Weights of a small GPT-style language model, trained from scratch on English Wikipedia.
Size: width 704, 11 heads of 64 (1 for keys and values), MLP 2112 GELU, vocabulary 8192, 38.2M parameters.
Training: a variant of Adam for these matrices, 10289 steps.
MLP neurons of a small language model. Each row is named by its layer, matrix (up: input weights; down: output weights) and neuron, and shows model dimensions 256-351. Each number is 200 + 30 x the weight over its row's rms, rounded and kept within 0 to 999.
After each neuron's rows, "fires on" lists the tokens most often at its 100 highest values on Wikipedia text that the model never trained on.

L4.up76,199,193,192,129,197,172,199,189,298,189,240,211,170,167,196,162,207,214,249,243,236,195,158,185,258,212,186,193,200,196,264,243,233,229,200,181,208,192,199,202,200,201,262,235,202,193,135,213,191,185,212,189,187,233,188,201,150,218,133,169,167,230,166,234,185,190,167,232,201,197,213,258,224,218,221,241,187,148,198,237,174,208,198,259,157,175,226,218,230,191,228,186,143,209,187,134
L4.down76,177,221,241,209,256,184,180,226,206,233,188,155,194,220,169,228,190,182,146,164,177,171,169,207,173,166,248,205,214,189,215,181,186,246,173,176,181,191,133,166,209,168,174,220,207,160,243,259,185,189,176,227,220,188,232,154,198,207,134,178,188,241,161,196,182,206,253,179,214,152,181,226,232,241,220,187,219,225,212,210,187,207,183,209,233,172,152,204,219,235,229,191,216,143,210,184
fires on: "g", " G", "i"

L4.up436,197,227,204,158,159,211,223,194,197,183,241,135,231,216,269,177,186,191,195,214,170,223,149,202,208,197,203,139,202,155,185,203,216,232,248,181,207,205,217,132,216,158,242,189,193,191,230,165,189,286,128,204,176,208,212,210,134,233,153,205,216,198,190,199,155,165,158,191,187,226,240,191,212,186,272,184,104,156,202,211,173,174,173,173,271,245,266,188,214,200,201,221,177,160,215,212
L4.down436,214,240,248,205,201,170,252,230,195,201,221,205,221,239,163,157,197,276,157,222,156,202,187,218,197,165,189,189,214,160,208,189,209,158,195,259,231,184,163,263,186,196,212,172,160,239,215,211,234,196,229,211,175,176,229,131,207,218,156,231,241,174,131,208,187,182,171,181,162,203,199,214,173,210,211,161,215,154,121,208,163,178,182,270,158,192,202,198,149,241,233,215,210,202,184,203
fires on: " that", "h", "th", "hi", "d"

L4.up1231,208,208,187,169,210,254,257,191,187,204,226,205,179,203,239,197,208,168,196,200,138,227,183,200,220,218,188,225,198,193,203,191,190,199,241,230,214,214,206,232,230,198,213,178,188,230,218,175,194,231,196,242,201,167,216,177,183,175,211,232,230,219,231,201,188,277,191,168,155,232,218,227,245,186,183,166,105,156,199,247,224,132,199,242,190,212,201,179,229,178,238,238,222,196,189,212
L4.down1231,224,220,225,193,110,162,216,267,210,178,179,255,240,255,203,197,179,217,217,220,216,234,246,186,153,195,209,203,209,232,162,252,161,197,118,194,227,196,190,269,223,172,218,264,169,247,201,186,192,176,244,170,237,184,218,225,202,176,169,169,235,220,181,196,260,154,217,224,202,181,233,184,217,229,188,200,218,189,202,200,170,248,158,205,228,153,226,228,164,171,195,194,190,196,221,195
fires on: ")", "st", "m", "go", "ș", "s"

L4.up1104,212,183,209,234,151,204,181,167,201,155,191,231,182,211,248,220,206,201,226,123,148,208,250,108,213,232,173,200,250,186,207,213,206,243,234,223,192,210,230,146,210,222,195,193,171,174,213,223,248,216,226,149,242,201,169,265,198,186,242,190,183,247,229,165,227,210,233,199,194,184,235,201,243,203,200,180,237,192,164,210,196,189,222,208,207,195,236,181,201,147,280,216,166,166,252,164
L4.down1104,171,206,224,179,144,168,202,214,256,125,163,233,157,213,209,173,175,224,235,314,229,212,177,210,157,212,198,222,154,198,271,208,199,220,245,162,188,174,224,193,205,202,158,132,182,193,183,253,138,183,194,181,214,188,148,189,209,164,170,171,148,213,257,177,216,200,208,221,185,209,255,215,229,220,221,155,197,228,191,227,214,209,220,265,222,189,186,193,208,222,187,209,217,174,206,197
fires on: "min", "man", "men", " Min", "lan", "ban"

L4.up393,172,237,180,194,184,247,135,163,199,192,212,204,225,156,249,207,212,172,229,189,182,200,231,222,187,212,194,179,196,168,163,188,153,175,191,217,164,202,207,197,190,213,218,111,172,169,215,182,192,200,248,141,207,181,174,205,150,146,165,189,196,161,217,185,257,205,235,213,277,198,217,223,225,219,233,193,203,219,188,205,248,219,162,231,182,241,271,204,188,182,138,191,169,190,215,172
L4.down393,188,212,271,218,192,220,274,233,191,169,153,223,200,218,198,212,235,134,145,207,241,200,164,199,177,244,132,175,198,207,179,177,191,234,237,196,245,194,236,238,201,137,214,231,238,200,223,198,195,184,157,221,205,191,141,165,183,198,205,201,231,216,170,200,188,180,193,195,169,148,223,203,210,139,181,209,205,191,166,231,161,162,222,176,210,158,209,201,163,190,255,206,167,163,219,257
fires on: "6", "L", "ing", "et"

L4.up467,245,226,176,159,196,192,228,243,162,197,178,226,193,228,186,170,172,209,199,180,246,197,187,188,236,175,230,218,180,199,179,194,227,209,211,232,193,217,207,206,196,159,144,215,164,166,212,182,198,181,213,210,227,181,202,191,190,239,170,148,186,209,167,127,203,218,190,170,225,185,207,217,164,225,171,181,151,140,168,233,168,186,201,209,193,210,274,280,138,168,206,225,208,178,212,211
L4.down467,151,223,240,220,153,137,202,226,238,235,217,193,219,184,164,212,193,212,202,234,225,237,214,221,194,232,203,212,182,168,189,199,169,220,253,160,165,158,194,183,217,190,243,197,190,188,149,182,177,248,196,159,183,167,188,209,176,174,185,179,205,169,215,189,197,258,186,170,232,230,207,231,242,194,235,188,192,268,164,162,196,164,227,218,209,260,228,226,225,193,169,174,209,220,217,212
fires on: "p", "de", "t", "te"

L4.up497,221,244,192,212,210,189,282,226,176,172,230,124,242,172,190,189,236,195,199,212,205,186,193,220,240,217,154,195,179,193,126,193,229,228,142,231,192,168,232,209,214,170,240,188,203,196,179,210,154,234,207,137,216,208,216,171,216,192,189,209,174,201,220,178,201,243,127,187,187,189,212,188,223,178,209,216,206,228,218,256,194,170,134,188,182,209,229,189,184,192,193,209,236,184,295,239
L4.down497,235,176,212,231,192,214,166,163,191,178,152,225,138,225,176,179,157,267,191,206,156,158,208,182,191,164,197,217,216,220,220,194,215,243,244,190,187,213,198,170,218,195,197,171,234,203,215,164,232,77,263,202,222,191,191,243,212,199,244,157,200,166,199,243,174,175,222,224,171,177,182,191,171,218,209,174,209,157,229,201,231,170,179,177,228,213,181,210,150,242,157,209,185,197,198,162
fires on: ".", "^{", "e", " Love", " use", " I"

L4.up1212,203,208,219,170,160,167,236,211,115,147,243,251,234,216,201,141,182,217,169,220,196,224,158,195,205,225,159,198,160,240,208,243,184,200,206,253,171,233,211,207,155,176,228,211,213,176,160,204,207,171,170,246,239,189,197,217,181,192,191,226,147,214,181,232,212,209,182,191,166,187,242,216,280,182,185,194,184,190,185,258,237,213,196,217,182,192,254,220,220,173,152,186,200,247,244,205
L4.down1212,208,235,170,223,190,182,183,243,191,225,215,175,215,221,194,229,162,128,214,253,145,205,188,219,227,232,157,148,219,158,206,175,215,167,179,144,191,159,210,200,179,226,209,226,184,244,227,215,203,212,224,188,128,243,188,203,220,178,224,209,249,194,207,179,212,234,234,203,223,195,170,194,236,208,202,231,222,184,206,206,211,188,158,218,205,186,183,177,184,236,188,216,226,204,147,148
fires on: "de", " Nominated", "S", "th", " that", "=="

L4.up1442,268,191,180,164,177,209,199,176,208,195,202,196,191,169,254,209,238,179,233,158,203,174,186,178,234,185,205,192,149,190,232,225,260,192,219,214,203,235,223,206,230,234,218,203,185,150,125,229,204,189,225,213,173,195,205,252,208,208,227,207,182,166,221,229,194,194,200,250,155,201,215,203,197,161,238,186,209,129,180,180,221,190,199,190,218,247,234,192,165,179,247,185,188,183,232,198
L4.down1442,175,182,158,171,183,226,115,162,201,186,154,217,237,183,204,193,180,249,137,210,223,176,216,188,201,205,194,181,189,154,200,183,133,159,176,177,221,232,144,218,172,224,190,190,186,231,161,197,179,162,169,208,233,206,157,182,185,149,174,178,182,226,200,203,266,229,241,172,224,188,206,203,206,157,179,151,231,214,188,191,214,159,203,233,211,176,152,188,243,228,179,181,215,190,221,230
fires on: "in", " in", ")", "n", "nov", "ov"

L4.up760,208,197,244,199,191,216,132,162,184,258,258,169,177,193,218,184,213,276,201,204,212,214,183,231,195,154,191,188,168,210,272,197,257,248,228,256,242,196,201,171,188,175,201,204,134,177,180,225,199,192,206,218,195,274,303,199,175,195,150,196,179,251,234,184,186,198,154,199,225,153,176,234,215,211,250,198,122,155,205,176,218,230,167,224,174,232,144,230,176,202,222,210,191,213,230,221
L4.down760,232,170,215,211,168,195,199,205,187,204,219,199,239,147,181,162,182,282,216,206,211,195,229,203,197,183,231,218,192,159,217,226,194,248,194,189,205,171,206,186,207,223,214,171,196,249,202,208,158,212,243,193,220,210,284,207,209,216,185,182,197,227,151,183,169,240,138,229,203,220,196,262,211,234,188,159,191,180,178,191,177,184,186,222,187,197,200,171,179,204,194,234,275,210,193,211
fires on: " this", " another", " first", " next", " largest", "est"

L4.up2050,170,256,172,216,264,240,143,192,234,235,235,146,213,249,180,226,188,160,254,269,239,184,200,245,155,203,227,202,196,185,230,243,194,237,188,196,231,222,173,168,182,255,226,183,159,185,220,203,215,214,183,124,167,224,207,198,212,194,214,185,194,249,238,157,267,197,207,172,264,201,198,202,165,235,169,200,204,216,231,227,209,200,178,189,216,186,182,246,212,171,205,169,223,161,203,203
L4.down2050,210,224,193,132,180,190,179,197,198,142,201,266,225,237,184,191,162,241,187,176,165,235,207,167,200,200,242,223,224,214,168,210,180,187,195,196,179,188,227,228,164,159,118,234,190,215,215,236,196,161,227,237,205,217,181,187,169,183,208,204,193,195,199,216,212,212,190,211,194,174,206,187,165,171,202,195,162,197,154,169,210,232,186,173,136,203,232,208,161,247,208,213,192,209,204,223
fires on: "5", "c", " con", "4", "f", " di"

L4.up1784,209,163,196,206,237,211,157,209,217,216,186,229,212,159,156,171,150,199,163,174,193,175,198,193,200,241,175,202,151,252,226,195,199,200,178,206,166,192,219,222,203,257,181,208,113,174,199,199,201,156,183,219,223,188,209,185,175,230,221,166,205,207,200,166,219,207,239,198,205,208,211,202,214,206,174,166,205,159,244,186,170,181,229,174,162,228,167,196,252,206,187,229,198,187,225,215
L4.down1784,216,245,214,154,221,207,220,168,162,183,197,168,164,208,242,200,245,172,191,165,233,214,187,208,195,219,226,138,169,209,194,203,173,214,212,237,221,256,147,167,245,169,191,220,213,218,176,177,191,229,236,179,267,201,192,153,208,203,173,244,210,226,196,221,206,226,158,193,163,169,195,201,153,162,207,179,217,241,168,216,184,237,132,268,241,187,161,187,187,199,231,168,194,222,256,219
fires on: ")", "'", "9", ";"

L4.up868,210,190,129,195,163,235,192,249,225,204,209,225,157,229,231,149,208,254,132,204,238,205,174,172,213,233,185,221,203,139,204,212,175,216,185,160,232,212,187,260,246,215,212,203,191,208,152,200,254,146,226,177,218,261,187,169,202,197,227,178,186,201,156,256,244,242,255,220,212,110,226,192,177,227,159,191,193,236,239,141,228,244,226,245,203,208,159,132,203,241,224,223,248,164,196,143
L4.down868,226,203,174,192,222,225,248,156,289,191,193,215,166,201,233,212,224,209,201,143,171,191,234,253,192,181,259,204,184,205,271,213,240,183,195,204,178,238,225,210,184,259,199,207,196,223,220,170,178,183,171,231,164,238,195,209,179,256,209,192,187,218,166,174,194,136,215,226,195,220,175,205,201,223,176,181,157,195,212,196,215,234,213,209,206,194,200,218,124,219,178,192,186,169,216,214
fires on: " me", " mi", " Me", " Mi", "ho", " un"

L4.up828,192,246,182,152,187,225,204,209,202,158,221,174,180,239,233,209,265,159,176,197,212,207,218,151,219,245,180,213,239,227,228,164,231,202,189,199,251,240,226,156,155,202,229,207,190,159,252,207,248,224,196,190,171,195,174,213,223,199,224,224,183,200,201,201,219,218,231,208,166,159,187,119,218,211,264,243,136,221,213,152,250,219,169,166,228,234,246,171,161,171,214,248,189,207,266,164
L4.down828,183,211,204,213,181,225,234,189,202,185,189,231,143,196,239,179,200,218,201,166,180,203,259,239,184,150,205,140,226,199,236,194,184,214,214,166,195,219,215,195,204,196,215,176,163,171,200,191,231,199,204,194,236,227,190,230,221,155,215,136,188,139,177,166,189,246,141,266,179,147,128,183,174,147,220,173,183,186,252,206,230,233,152,193,236,199,179,196,182,188,139,213,205,212,269,218
fires on: " for", " at", " ="

L4.up988,185,281,166,226,152,275,153,214,198,170,169,217,224,194,169,166,221,159,255,230,163,211,217,219,190,239,194,190,171,145,173,198,248,185,236,245,205,263,219,198,177,232,190,194,154,208,225,198,270,164,201,224,195,242,202,177,202,235,190,213,206,208,175,193,259,217,211,166,185,185,219,214,254,200,212,203,193,169,167,185,190,227,164,243,187,253,183,179,201,192,225,225,188,222,208,208
L4.down988,168,161,170,257,193,216,248,188,173,190,212,203,200,204,206,188,252,246,229,165,168,184,151,214,222,161,211,234,224,195,253,220,220,189,167,225,253,186,155,162,195,185,169,174,223,196,240,189,157,219,217,152,229,174,281,264,264,214,197,185,163,171,184,208,242,199,182,218,183,126,213,209,222,208,210,180,146,184,189,173,181,185,227,233,191,165,182,208,190,169,212,181,208,217,216,201
fires on: " a", " |", "m", " or", " ", " de"

L4.up499,214,207,148,181,210,201,234,134,241,227,254,169,172,182,194,139,258,166,240,266,207,168,213,169,181,182,207,171,236,211,172,189,151,199,202,170,213,175,208,204,169,191,219,242,196,222,216,205,179,214,119,182,222,186,166,221,199,211,133,116,227,202,212,169,223,190,242,223,242,181,195,232,132,230,215,227,201,223,167,209,282,210,171,217,187,181,157,209,213,245,243,243,174,199,221,204
L4.down499,250,226,161,230,197,193,171,232,161,164,227,204,217,179,237,195,199,229,182,193,204,167,211,216,189,224,172,242,272,208,230,158,183,191,170,155,238,267,224,176,221,182,127,164,207,223,184,184,196,219,158,249,219,209,219,174,234,164,174,193,235,194,179,173,185,233,170,227,195,216,274,179,258,172,181,155,210,231,213,218,183,190,174,186,245,236,200,243,190,185,143,199,246,212,174,191
fires on: "s", " m", "l", "p", "ul", "1"

L4.up1211,218,177,201,209,162,230,212,199,127,166,156,152,163,251,190,210,205,184,246,218,223,237,205,181,228,178,220,187,166,196,179,212,173,181,211,176,210,183,256,158,212,184,240,178,169,182,226,168,166,153,184,210,229,190,201,229,187,196,196,190,218,200,200,235,220,192,169,207,237,159,197,203,204,194,162,199,168,224,140,213,216,195,234,180,180,185,175,176,177,222,219,216,211,198,221,223
L4.down1211,195,172,186,203,215,174,154,185,180,233,209,197,217,180,200,161,191,208,180,206,242,186,161,211,204,174,215,215,191,193,215,199,214,205,226,196,256,182,240,190,257,214,175,153,165,197,177,202,158,172,182,151,164,173,240,187,261,219,213,248,216,205,192,159,142,190,158,210,193,156,214,245,244,227,214,160,195,202,196,169,186,209,195,217,227,200,213,243,236,228,206,169,233,201,230,169
fires on: "1", "IF", " Champions", " Singles", " Result", "F"

L4.up944,155,196,221,163,177,252,200,168,197,199,222,234,196,247,168,213,214,181,205,195,193,213,264,193,195,184,147,230,192,207,159,171,232,236,196,180,214,229,198,263,186,183,246,172,214,202,165,203,159,167,230,196,170,265,198,217,170,217,165,199,213,216,126,163,274,190,153,253,209,173,225,143,205,194,219,228,210,205,174,223,176,241,181,202,227,175,193,161,225,187,167,181,219,208,197,222
L4.down944,181,170,225,226,215,180,212,179,255,155,224,198,217,180,210,203,146,202,196,179,132,178,236,259,187,193,157,254,200,170,224,172,224,221,177,168,214,231,241,167,183,197,182,171,188,189,126,164,210,219,177,173,175,184,228,176,245,239,162,167,240,174,131,196,190,214,152,210,193,161,182,197,176,191,246,249,213,199,178,220,137,200,199,190,176,166,236,213,180,201,221,234,199,205,204,240
fires on: "t", "te", "y", "5"

L4.up690,210,200,168,239,216,261,160,174,199,182,161,180,188,227,237,197,224,204,190,235,222,189,218,208,248,215,182,200,175,186,172,227,186,240,198,207,194,219,209,159,215,190,198,182,159,191,199,191,221,176,233,230,195,152,246,266,198,208,215,184,164,222,241,189,182,219,223,219,202,196,199,195,181,242,202,217,163,226,180,125,160,208,193,161,145,235,222,171,215,191,197,210,152,204,245,174
L4.down690,161,123,200,241,154,180,243,210,214,247,189,247,216,205,184,204,166,218,218,197,169,157,218,210,153,199,170,240,193,229,151,225,193,236,167,161,213,238,195,203,195,163,208,158,179,235,187,183,195,147,233,200,270,138,217,211,262,210,179,227,230,220,217,196,207,208,180,215,169,201,134,197,220,171,179,170,247,128,207,191,219,184,204,228,216,188,261,288,192,208,186,166,209,203,197,237
fires on: "ro", "no", "o", " •", " (−", "y"

L4.up12,177,256,213,241,182,272,183,191,215,197,195,180,190,252,251,198,267,187,213,224,157,215,201,195,186,171,206,220,145,213,236,205,171,180,175,128,214,223,201,201,204,225,219,183,237,231,226,216,238,238,218,254,242,247,243,136,212,225,223,190,154,127,236,219,197,163,253,191,189,180,194,205,230,177,288,183,166,169,221,204,176,168,198,194,205,156,233,199,179,177,145,184,213,157,213,195
L4.down12,212,194,202,244,213,183,219,193,198,245,225,189,242,184,167,165,189,182,163,184,198,168,159,224,206,175,193,205,254,224,227,228,243,208,185,201,228,174,215,162,219,240,206,159,186,178,172,230,190,223,230,192,192,195,234,188,209,242,236,162,187,183,164,191,186,207,223,207,200,181,145,206,123,216,182,196,200,240,149,178,177,224,211,248,195,203,208,229,158,223,240,235,245,205,167,208
fires on: "T", "s", "S", "c", " C"

L4.up2022,265,201,160,199,241,213,217,213,203,224,189,159,171,233,215,174,263,205,175,214,200,199,262,198,260,197,173,193,165,243,185,233,161,217,205,176,210,191,222,205,184,205,175,210,151,185,212,160,198,188,193,171,188,206,222,197,212,225,150,187,216,221,151,178,211,203,202,199,269,183,203,203,217,212,185,158,186,207,192,164,183,212,208,240,235,209,166,213,176,227,165,181,236,208,224,185
L4.down2022,182,217,178,213,179,206,182,262,208,225,189,245,209,237,204,169,218,216,230,180,180,215,217,188,176,167,226,196,212,157,136,200,200,212,212,188,209,238,240,214,226,166,177,231,264,239,169,167,227,189,202,193,219,177,260,210,226,176,213,192,226,267,182,181,216,216,237,224,189,280,153,186,152,227,205,174,197,238,188,183,223,192,214,200,210,180,164,218,145,177,199,191,217,169,214,201
fires on: "-", "yl", "o", " anti", " non", "ro"

L4.up700,230,220,256,215,205,225,229,218,144,188,213,209,141,222,157,181,206,204,227,222,164,164,237,147,201,174,208,194,178,201,181,187,179,197,231,203,161,233,239,186,229,155,252,154,202,227,197,174,248,203,198,227,197,212,181,203,178,140,205,200,208,205,207,221,233,220,207,124,166,201,220,200,212,163,202,242,197,228,218,184,199,212,167,187,218,166,278,154,174,186,160,190,188,153,226,209
L4.down700,255,185,224,226,193,194,171,221,210,190,246,203,200,214,212,198,219,176,226,162,241,184,198,226,139,256,189,201,159,180,174,186,210,180,149,151,205,169,197,223,192,175,207,215,145,196,231,229,245,146,184,205,189,155,167,222,218,196,208,161,260,201,196,173,230,163,198,234,168,169,190,213,205,222,235,228,206,223,214,179,244,245,220,193,200,183,172,232,175,140,142,184,182,225,225,161
fires on: " at", "9", " outside", " Apps", " Season", "y"

L4.up41,180,249,198,179,160,237,207,219,200,220,192,207,216,234,237,177,221,179,147,139,247,187,217,137,183,222,201,166,177,196,237,229,226,208,209,169,181,209,215,154,254,167,174,228,223,184,228,257,200,261,170,219,199,227,241,207,197,191,174,178,165,235,160,187,288,218,175,216,178,196,215,199,138,193,197,231,198,228,175,224,183,251,193,114,195,196,170,227,208,206,219,190,167,179,212,198
L4.down41,173,227,189,151,139,211,198,203,268,157,216,188,195,191,228,178,153,206,179,169,156,197,191,237,227,233,199,218,241,200,194,146,232,243,173,138,237,188,206,236,233,231,197,182,201,193,178,142,176,211,171,193,186,154,204,126,158,227,218,164,213,200,219,188,231,226,161,168,205,199,183,196,246,165,264,247,197,218,206,203,218,223,259,216,200,137,191,242,99,168,177,174,188,269,181,165
fires on: " and", "et", "re", "se", "ar", "al"

L4.up807,170,164,202,237,161,189,221,130,225,223,222,223,192,209,166,201,178,255,130,192,208,193,199,154,200,226,253,139,223,209,188,219,192,230,217,203,237,208,211,200,194,220,235,236,218,165,194,212,212,181,175,147,174,276,207,256,186,180,164,190,189,214,140,205,172,214,243,150,197,197,199,158,220,221,181,186,178,183,184,189,250,246,163,205,155,192,186,228,122,237,200,171,238,183,190,215
L4.down807,172,254,147,129,207,196,170,201,255,161,199,240,237,229,206,182,227,213,175,229,255,249,233,181,186,182,144,215,181,186,207,224,169,185,183,208,180,163,205,253,184,233,223,214,231,204,133,205,195,253,195,252,167,210,211,143,178,178,240,181,228,244,205,174,194,228,165,208,203,243,206,184,180,174,246,192,218,150,186,224,200,239,220,223,178,175,156,180,243,173,223,193,187,169,180,224
fires on: ";", " Max", " Ni", " En"

L4.up1369,200,209,200,209,189,184,221,160,179,224,216,179,159,155,194,193,194,200,155,215,154,220,198,198,212,224,212,177,168,166,218,235,215,205,222,256,231,223,183,185,179,204,181,236,164,183,199,245,206,237,201,166,237,208,273,177,208,261,233,175,192,183,257,211,232,221,171,224,167,221,230,190,198,174,209,128,202,159,219,163,162,211,232,191,219,198,188,189,195,227,229,220,181,182,234,201
L4.down1369,216,163,193,258,186,246,179,174,207,184,185,187,181,178,191,187,253,228,154,212,174,159,186,226,197,204,214,249,209,216,292,207,192,233,203,172,160,174,137,210,171,213,179,181,229,192,211,259,197,151,241,177,148,215,163,227,230,151,201,206,152,195,133,170,198,202,244,151,266,182,166,208,237,241,239,194,222,171,229,266,221,236,164,283,190,201,195,239,208,235,184,163,187,224,240,190
fires on: "g", " /", "ad", "ha", "ga", " con"

L4.up469,248,241,174,228,198,208,188,238,204,167,201,192,203,228,206,199,188,198,172,244,168,186,241,184,202,159,184,233,230,226,207,215,187,232,200,243,194,246,212,212,155,172,207,220,242,225,184,215,255,241,197,198,196,238,219,198,195,216,162,184,190,137,149,162,211,220,185,183,215,207,195,145,171,216,166,178,167,192,217,181,242,210,212,192,243,246,261,209,161,194,211,179,195,154,232,191
L4.down469,241,227,250,170,243,205,215,199,179,226,180,203,141,190,242,208,263,216,227,176,264,178,178,197,169,251,144,173,182,162,209,194,234,183,211,185,210,147,165,160,188,212,185,218,173,216,178,197,183,168,232,198,181,200,218,185,190,178,175,184,181,243,231,209,221,193,193,169,159,241,151,240,184,181,217,168,178,171,175,236,191,150,148,190,171,195,199,169,194,210,191,235,263,179,165,206
fires on: " also", " =", "e", ":", " home", "te"

L4.up1439,206,191,171,222,196,170,188,176,254,206,228,205,164,224,196,179,176,198,208,205,218,183,167,157,168,181,195,220,146,195,252,190,191,269,171,176,219,228,210,154,188,184,210,179,195,194,154,235,177,212,176,202,210,185,226,223,226,165,170,185,134,169,231,200,179,166,191,185,239,194,164,186,185,185,228,219,238,184,251,184,143,222,191,196,192,167,182,177,159,229,210,246,223,207,237,210
L4.down1439,169,180,194,177,257,189,152,210,216,235,211,193,213,191,165,158,218,208,209,257,272,164,201,238,252,210,211,168,154,186,204,210,197,229,155,188,211,158,215,198,243,182,207,207,182,226,266,211,218,170,182,213,209,198,158,207,208,198,204,173,241,215,232,183,235,231,204,144,153,163,192,162,203,232,188,143,179,195,148,198,209,165,168,218,162,222,180,201,215,214,233,226,237,167,223,229
fires on: " such", " known", "ing", " use", " using", " used"

L4.up566,177,199,198,162,206,196,242,205,200,195,264,225,189,224,194,173,193,200,196,151,167,177,230,209,233,195,173,198,169,248,212,211,222,243,239,208,180,177,216,206,204,204,205,233,142,182,175,200,244,197,159,185,148,187,196,206,180,271,153,199,179,216,165,177,188,230,189,259,182,177,224,169,190,248,202,223,201,190,175,194,161,191,231,207,178,163,220,183,93,162,217,201,241,210,184,170
L4.down566,217,184,190,231,258,180,201,158,176,195,229,211,225,250,209,203,184,229,210,194,196,205,236,187,209,175,223,200,232,205,174,181,191,184,214,152,228,166,199,193,199,183,151,204,215,271,181,222,191,216,206,216,178,287,168,187,236,165,228,214,211,208,188,174,215,219,241,200,231,175,200,218,209,130,233,137,193,221,199,242,228,185,140,221,212,178,163,231,190,230,205,223,188,180,122,232
fires on: " by", " were", " was", "-", " being", " and"

L4.up1381,204,194,212,224,202,197,183,211,185,220,194,220,230,157,222,146,173,147,242,165,153,157,228,199,163,227,240,173,208,165,162,190,168,234,174,188,218,142,223,166,197,150,198,197,182,200,230,183,181,192,143,216,224,196,194,195,191,202,235,169,171,216,165,185,247,238,185,225,230,191,186,225,157,182,162,246,198,213,155,217,182,194,163,205,180,181,237,236,166,204,214,244,184,211,172,194
L4.down1381,180,138,223,218,236,268,211,188,196,225,190,181,268,224,196,182,235,195,209,161,209,218,205,158,217,206,242,243,218,231,229,174,212,235,256,147,166,155,229,172,189,196,240,138,166,134,211,232,187,191,133,233,204,179,191,209,178,208,204,224,216,125,205,192,200,154,155,200,91,123,189,216,214,226,223,179,214,223,228,189,247,255,213,225,200,169,210,190,234,248,226,153,187,223,201,193
fires on: " ", " of", ".", " |"

L4.up1742,204,215,162,149,159,188,213,233,257,186,203,241,241,231,251,191,201,270,218,165,182,188,194,180,222,247,186,155,201,114,215,242,166,168,227,206,209,206,266,217,246,219,239,192,169,194,217,207,213,199,171,174,166,212,225,227,188,238,223,226,185,231,192,204,212,199,159,252,200,168,214,233,186,224,212,222,178,202,206,157,180,258,185,208,181,172,148,244,197,180,244,219,153,168,210,166
L4.down1742,152,193,138,171,193,148,241,234,194,224,195,178,192,227,228,205,184,231,231,221,199,210,199,232,215,191,181,227,216,212,181,209,193,221,237,235,182,189,196,243,217,203,249,214,197,225,153,242,157,219,209,173,156,224,204,244,176,252,212,168,178,221,234,177,217,157,220,236,245,189,208,202,180,195,182,184,203,257,222,201,209,231,162,187,224,189,226,229,215,228,187,195,183,252,196,156
fires on: ".", " and", "-", " &", " II"

L4.up1835,221,198,185,117,172,211,181,209,268,203,208,218,232,199,236,203,203,214,118,226,124,191,183,208,212,264,158,243,205,205,185,203,268,202,212,195,217,209,193,229,185,212,192,184,164,178,212,209,214,144,223,205,166,214,205,203,175,242,184,166,188,217,153,224,182,182,219,200,164,174,205,250,216,147,184,214,226,151,204,238,192,204,160,189,153,260,185,185,204,208,219,207,185,183,158,185
L4.down1835,223,187,189,156,195,202,206,181,197,217,198,226,238,249,146,200,184,217,171,172,214,217,197,168,191,194,182,204,247,185,213,215,226,198,179,247,225,184,129,226,245,187,167,194,223,253,169,217,174,196,150,177,173,160,204,201,240,164,219,225,261,170,195,232,193,170,227,165,209,113,214,193,226,163,285,201,237,221,212,206,206,221,150,221,203,196,220,179,155,177,183,170,267,188,196,203
fires on: ")", "),"

L4.up1961,197,158,223,172,207,211,219,236,257,183,202,211,181,210,213,171,174,286,225,209,219,198,256,171,213,204,209,250,229,153,223,191,217,249,204,237,241,191,244,176,183,207,199,209,135,218,160,209,194,207,173,197,206,240,223,186,187,198,176,175,234,230,204,206,231,156,149,216,204,192,227,173,202,197,198,148,196,173,173,259,187,240,193,176,142,126,193,216,257,209,189,218,186,192,217,183
L4.down1961,227,179,204,219,193,190,195,177,186,202,218,147,151,217,192,153,192,209,193,242,164,186,154,199,189,198,178,225,199,245,204,210,206,250,220,203,218,228,192,187,281,192,182,161,229,220,191,198,218,259,224,228,206,198,224,195,196,168,207,176,184,158,174,188,212,143,204,134,187,202,235,189,162,268,223,204,200,234,241,184,214,199,292,209,233,196,254,201,256,184,225,208,208,191,197,162
fires on: "G", " G", " R", "al"